Part of a small language model's weights: MLP 2048 GELU, learned positions.
MLP neurons of a small language model. Each row is named by its layer, matrix (up: input weights) and neuron, and shows model dimensions 384-447. Each number is 50 + 10 x the weight over its row's rms, rounded and kept within 0 to 99.
After each neuron's rows, "fires on" lists the tokens most often at its 100 highest values on Wikipedia text that the model never trained on.

L14.up734:47 50 45 57 48 47 36 60 47 19 73 66 50 39 32 26 40 38 50 64 44 49 53 76 60 48 51 50 51 54 55 53 48 47 51 46 61 40 52 37 56 53 62 47 45 56 62 45 56 54 42 58 45 31 63 41 56 36 48 52 51 57 57 64
fires on: "–", " | ", "1", "- ", "\n"

L14.up1973:43 59 38 55 54 62 56 61 53 51 48 41 43 35 56 41 16 39 39 66 50 60 53 58 69 69 44 43 35 41 53 45 42 52 66 40 56 37 51 43 56 71 42 48 69 63 61 65 50 48 38 47 44 43 49 66 56 42 53 65 52 52 63 50
fires on: "1", "2", "–", " | January ", "ill", " add"

L14.up203:61 57 49 43 65 44 50 53 56 57 63 47 58 47 73 50 32 74 53 52 41 41 35 55 59 50 64 57 31 53 48 52 56 46 41 41 54 58 44 46 47 70 47 42 41 53 36 53 62 51 52 62 31 57 55 46 52 37 60 39 57 54 53 48
fires on: "\n", " (P", " have"

L14.up237:49 38 57 51 50 49 64 59 59 54 63 50 61 67 60 57 36 56 55 46 48 42 45 49 60 26 61 60 41 40 61 47 51 66 43 25 44 43 41 50 27 49 44 38 55 67 43 58 49 57 50 63 45 63 40 54 54 70 78 37 45 63 70 54
fires on: " V", ", V", " | V", "- V", " of V", " under the"

L13.up1975:40 53 64 47 56 68 37 79 61 46 52 69 52 50 51 60 53 53 56 53 27 48 39 44 35 51 43 42 55 52 61 20 37 53 27 55 54 47 51 48 52 49 42 54 36 40 56 53 59 44 51 53 44 66 54 45 58 36 62 53 67 43 43 60
fires on: " | ", "% | ", "; ", "2", " |  | "

L13.up246:70 50 68 41 43 24 46 51 39 54 50 67 42 69 50 57 61 66 44 50 55 50 69 68 53 48 52 57 61 60 40 58 34 68 45 49 50 49 60 36 36 61 66 52 40 59 49 57 63 44 47 31 45 22 21 65 56 74 50 50 35 45 45 41
fires on: " | ", ") | ", " ", "| ", " × ", "–"

L13.up452:22 41 57 45 35 65 54 56 66 43 37 36 36 56 48 51 33 57 45 44 46 49 54 55 53 46 57 59 49 67 52 45 55 34 65 76 41 51 57 53 75 56 46 45 38 64 59 64 31 48 64 57 31 47 52 56 52 37 36 49 32 55 56 54
fires on: ", K", " of K", " | K", "- K", " in K"

L14.up131:47 55 35 64 39 49 41 54 57 47 59 34 47 52 53 48 59 33 75 43 46 48 56 62 54 58 48 51 35 62 47 49 53 42 45 19 68 39 43 53 65 42 38 40 61 52 40 49 65 42 57 61 52 47 47 44 60 36 58 40 59 47 42 47
fires on: " | ", "1", "–", " Tar", "2", "- "

L14.up916:55 76 46 55 47 37 53 43 53 49 59 44 53 47 38 59 43 57 35 46 62 30 61 51 47 47 60 51 44 46 51 61 57 40 48 52 51 59 41 51 41 54 57 38 40 60 51 34 46 48 44 42 51 49 64 54 60 41 51 32 50 64 40 55
fires on: "1", " of", " had"

L14.up1434:45 61 55 52 63 58 57 49 38 52 50 39 40 61 50 60 50 49 49 51 70 65 58 64 52 39 54 55 60 63 70 39 42 58 62 73 30 62 37 40 66 66 46 39 61 46 47 62 43 63 47 48 67 55 56 79 44 57 35 48 48 60 50 55
fires on: ",", ".", " K"

L14.up744:41 64 39 36 30 56 67 69 67 55 57 44 45 35 48 44 41 57 56 48 71 37 44 46 35 53 48 58 34 63 54 39 47 34 37 45 46 47 68 52 51 64 46 41 52 57 49 62 51 38 47 46 68 57 48 53 40 54 54 58 55 51 67 56
fires on: ",", ".", "-", "; "

L13.up322:27 49 56 50 65 59 49 55 53 38 39 45 44 44 43 39 44 51 65 55 68 38 60 47 67 33 46 63 32 45 54 44 43 51 50 48 44 64 56 50 40 59 36 50 31 42 54 40 41 46 38 50 57 56 54 61 53 36 45 43 46 52 42 47
fires on: ","

L13.up458:60 67 39 33 40 57 55 45 50 40 49 30 53 50 59 63 52 52 62 59 53 62 58 49 37 64 55 44 58 59 48 51 45 58 56 47 44 64 59 49 57 56 52 44 55 41 32 42 46 48 54 71 63 43 32 41 42 42 47 51 64 59 60 50
fires on: " B", " b", "b"

L13.up283:47 44 32 51 54 41 47 45 33 49 68 42 55 56 34 51 73 47 54 71 33 52 62 44 53 45 78 43 55 60 50 59 60 44 36 33 48 53 52 42 44 61 54 46 54 60 61 39 57 50 50 58 66 47 45 48 48 56 54 46 45 52 56 34
fires on: " B", " | T", " in T", " T", " of T", " in B"

L13.up377:30 48 50 62 64 62 54 58 45 75 45 40 35 29 52 58 34 58 61 38 61 66 51 29 36 39 61 43 62 39 58 34 50 30 46 60 33 42 64 57 51 60 61 44 50 52 43 48 66 44 53 51 30 40 58 38 56 54 57 49 41 56 31 57
fires on: "\n\n", " | Futures | Hard", "3"

L13.up1462:84 61 55 43 52 61 60 37 48 43 42 38 64 46 68 52 42 61 52 47 49 59 47 45 43 46 59 64 43 49 64 69 60 59 46 40 45 51 47 65 43 57 47 54 37 57 47 47 44 44 45 56 38 43 48 41 40 39 63 60 44 62 53 20
fires on: "| ", " | ", "\n"

L14.up238:39 70 41 47 44 32 31 59 48 53 41 38 59 51 38 44 53 42 36 49 55 35 61 55 45 38 47 41 48 48 34 34 58 47 33 52 53 43 49 58 50 44 49 36 36 43 37 34 63 41 46 53 47 47 43 38 51 52 56 44 42 59 55 51
fires on: "2", "1", "| ", " | ", "–"

L14.up598:54 50 53 32 51 44 57 62 52 74 44 38 50 49 56 42 52 35 37 44 53 59 29 45 39 41 42 39 54 58 44 33 45 46 51 46 55 44 37 53 54 57 53 44 70 72 58 58 49 41 47 62 34 39 40 45 54 45 55 53 42 56 61 56
fires on: " O", " | O", ", O", ": O", " began to", " her to"

L14.up1617:43 39 43 51 34 65 57 48 44 50 63 48 48 49 43 62 44 52 32 59 44 57 42 57 43 37 53 48 41 49 59 54 66 42 62 59 44 39 71 49 40 56 35 44 37 53 59 58 63 56 29 64 47 45 49 65 44 54 40 52 57 58 53 50
fires on: "-", " | ", " | ISBN ", ") ISBN ", "; ", " O"

L13.up847:40 54 38 50 57 54 46 54 51 49 40 49 24 45 45 37 45 56 57 42 66 62 64 31 42 44 58 47 67 51 75 51 52 47 44 76 54 47 75 50 58 53 33 44 47 54 44 46 49 49 46 45 52 56 59 44 59 49 69 48 51 56 62 45
fires on: "\n\n", " part", " members", " member", " version"

L14.up2023:39 54 51 50 51 52 27 67 56 78 52 54 59 51 55 51 45 50 60 52 52 62 43 45 49 54 40 40 58 54 53 41 45 48 60 49 53 35 40 59 51 56 44 47 56 46 58 50 53 57 42 53 38 36 62 42 59 40 64 45 53 61 47 49
fires on: " | ", " | .", "% | ", "; ", " years, "

L13.up1693:47 58 57 59 45 47 69 54 54 41 49 62 37 54 54 49 57 51 36 33 53 59 59 48 65 55 60 39 42 61 50 41 29 38 58 74 53 50 64 46 48 48 51 52 40 74 57 66 34 49 58 72 40 38 41 46 52 56 45 48 57 50 25 49
fires on: " | K", ", K", ": K", " of K", " in K"

L13.up2012:33 39 46 56 50 70 54 58 52 60 50 49 44 55 47 55 60 41 40 41 56 60 62 63 48 49 49 50 45 52 45 42 66 49 47 55 49 39 44 50 54 65 28 42 55 37 51 67 42 33 50 63 33 56 61 52 40 45 40 45 59 51 59 75
fires on: "-", ".", " | ", ", ", "–"

L14.up259:30 42 39 55 67 71 52 50 42 38 53 76 56 37 58 54 36 51 43 31 51 47 47 52 53 41 41 64 38 39 59 59 43 65 53 50 44 52 76 35 48 58 58 49 50 37 49 49 61 60 53 52 53 53 60 47 45 37 39 61 47 42 57 44
fires on: ",", "1"

L14.up414:45 46 52 72 52 48 54 43 51 62 53 55 54 54 44 42 53 46 46 63 50 63 51 47 54 60 62 33 58 32 51 52 30 42 43 52 49 53 49 68 64 40 51 43 41 54 27 38 71 35 46 40 58 54 51 59 35 60 47 45 61 53 43 51
fires on: "–", "1", "| ", ", ", " | "

L14.up1305:44 58 44 35 22 52 31 66 50 55 63 52 67 46 43 49 41 68 57 56 44 47 52 41 56 58 43 35 33 51 50 58 47 27 56 49 63 46 57 67 37 33 42 54 61 56 43 67 63 39 39 63 45 49 30 67 54 46 48 48 54 50 48 43
fires on: " | ", "; ", "(", "ley (", " | +"

L13.up1468:37 56 39 60 49 45 55 70 49 36 50 41 44 50 71 62 45 38 43 37 71 56 35 44 30 48 49 61 30 60 59 29 54 40 41 46 37 66 43 44 55 54 43 43 43 46 56 57 57 48 54 41 58 40 52 58 49 56 59 53 45 46 60 53
fires on: " | ", ",", " ", ".", "% | "

L14.up53:52 57 49 37 40 47 50 69 50 53 43 53 53 38 43 37 60 73 49 49 58 55 56 30 45 56 63 36 59 39 62 53 48 58 36 59 66 64 56 45 54 40 68 35 32 61 40 45 57 48 61 51 60 58 38 61 49 51 39 42 64 49 43 49
fires on: "2", "1", "| ", "–", "."

L14.up1675:47 46 33 73 63 60 43 48 57 59 59 59 66 67 41 46 42 70 47 60 40 57 49 53 51 65 36 49 40 52 44 54 34 59 45 50 52 52 48 64 58 43 61 43 54 66 48 52 47 56 53 56 39 53 51 76 55 41 47 47 32 45 56 63
fires on: "2", "ú", "1", "ː"

L13.up213:36 40 55 50 49 37 59 63 64 58 40 37 61 38 44 50 54 46 32 46 48 46 36 31 65 50 52 35 47 58 48 37 62 57 54 43 49 39 40 45 43 48 50 50 54 71 34 63 49 57 55 50 28 47 40 53 52 47 50 49 43 49 29 52
fires on: " | O", " O", ": O", ", O", "| O"

L13.up1423:57 46 49 48 59 66 41 41 55 57 54 38 39 58 53 49 46 48 50 33 64 31 54 46 55 44 33 37 42 77 50 60 42 46 50 42 59 61 42 27 35 60 34 48 44 62 39 37 35 35 45 59 48 46 65 52 57 52 40 58 26 52 56 48
fires on: ",", "1", ".", "2", "3", "6"

L14.up329:67 70 33 54 39 39 49 65 50 48 70 45 37 43 45 59 45 54 44 34 57 41 78 69 31 47 51 57 51 51 40 38 54 41 52 24 70 52 57 45 59 39 37 53 25 61 48 48 49 44 50 55 41 58 46 61 49 44 42 45 60 54 34 47
fires on: "| ", "1", "–", "; ", " no", " for"

L14.up889:32 53 61 50 46 65 65 70 51 43 57 62 47 52 62 57 40 40 50 36 56 51 61 60 27 40 38 64 44 52 49 12 57 49 42 48 52 34 59 53 41 52 57 53 46 53 57 48 58 55 49 42 43 62 64 48 60 36 50 62 48 53 59 59
fires on: "; ", " | ", "% | ", " | Released:"

L14.up986:55 37 48 64 37 58 34 51 44 52 68 42 29 52 46 52 47 45 46 58 56 60 71 60 40 57 58 42 53 45 43 56 53 41 57 55 56 53 51 41 28 30 36 44 48 38 69 74 43 41 48 49 27 59 60 51 46 60 43 40 47 52 48 54
fires on: ".", " | ", "-"

L13.up868:49 37 46 42 35 47 40 58 34 60 42 51 64 46 39 46 55 52 39 46 56 33 37 47 63 30 47 40 54 43 43 55 52 45 44 40 52 49 48 55 30 51 37 39 50 57 62 38 53 57 56 44 47 57 23 37 40 53 45 49 45 57 63 60
fires on: " V", " v", ", V", "- V", "| V", " of V"

L13.up524:58 46 51 59 48 25 52 39 40 27 77 54 44 64 45 57 45 41 49 57 46 52 43 43 51 39 37 37 49 40 47 58 60 51 66 34 43 46 49 48 54 52 42 45 68 45 62 49 38 53 49 42 58 49 48 44 42 63 62 41 49 51 50 54
fires on: " | T", ", T", " of T", "- T", "| T", " T"

L14.up2004:57 34 52 38 43 65 51 65 59 76 59 56 41 49 57 60 46 35 63 58 50 59 55 51 46 42 41 50 59 72 48 49 54 56 54 42 50 57 36 50 51 53 41 57 56 46 63 53 53 55 37 40 61 41 42 39 40 50 70 52 40 54 60 56
fires on: " | ", "; ", " ", " the ", " around ", " and "

L14.up2014:53 58 60 48 54 20 56 46 34 50 60 55 48 58 55 44 48 68 47 47 58 40 30 65 51 61 34 50 42 41 58 53 33 46 41 59 52 49 61 47 49 62 40 50 43 49 46 48 55 57 60 47 69 40 43 39 57 68 39 50 45 58 54 61
fires on: " | ", "1", "–", ":", " Pre", "; "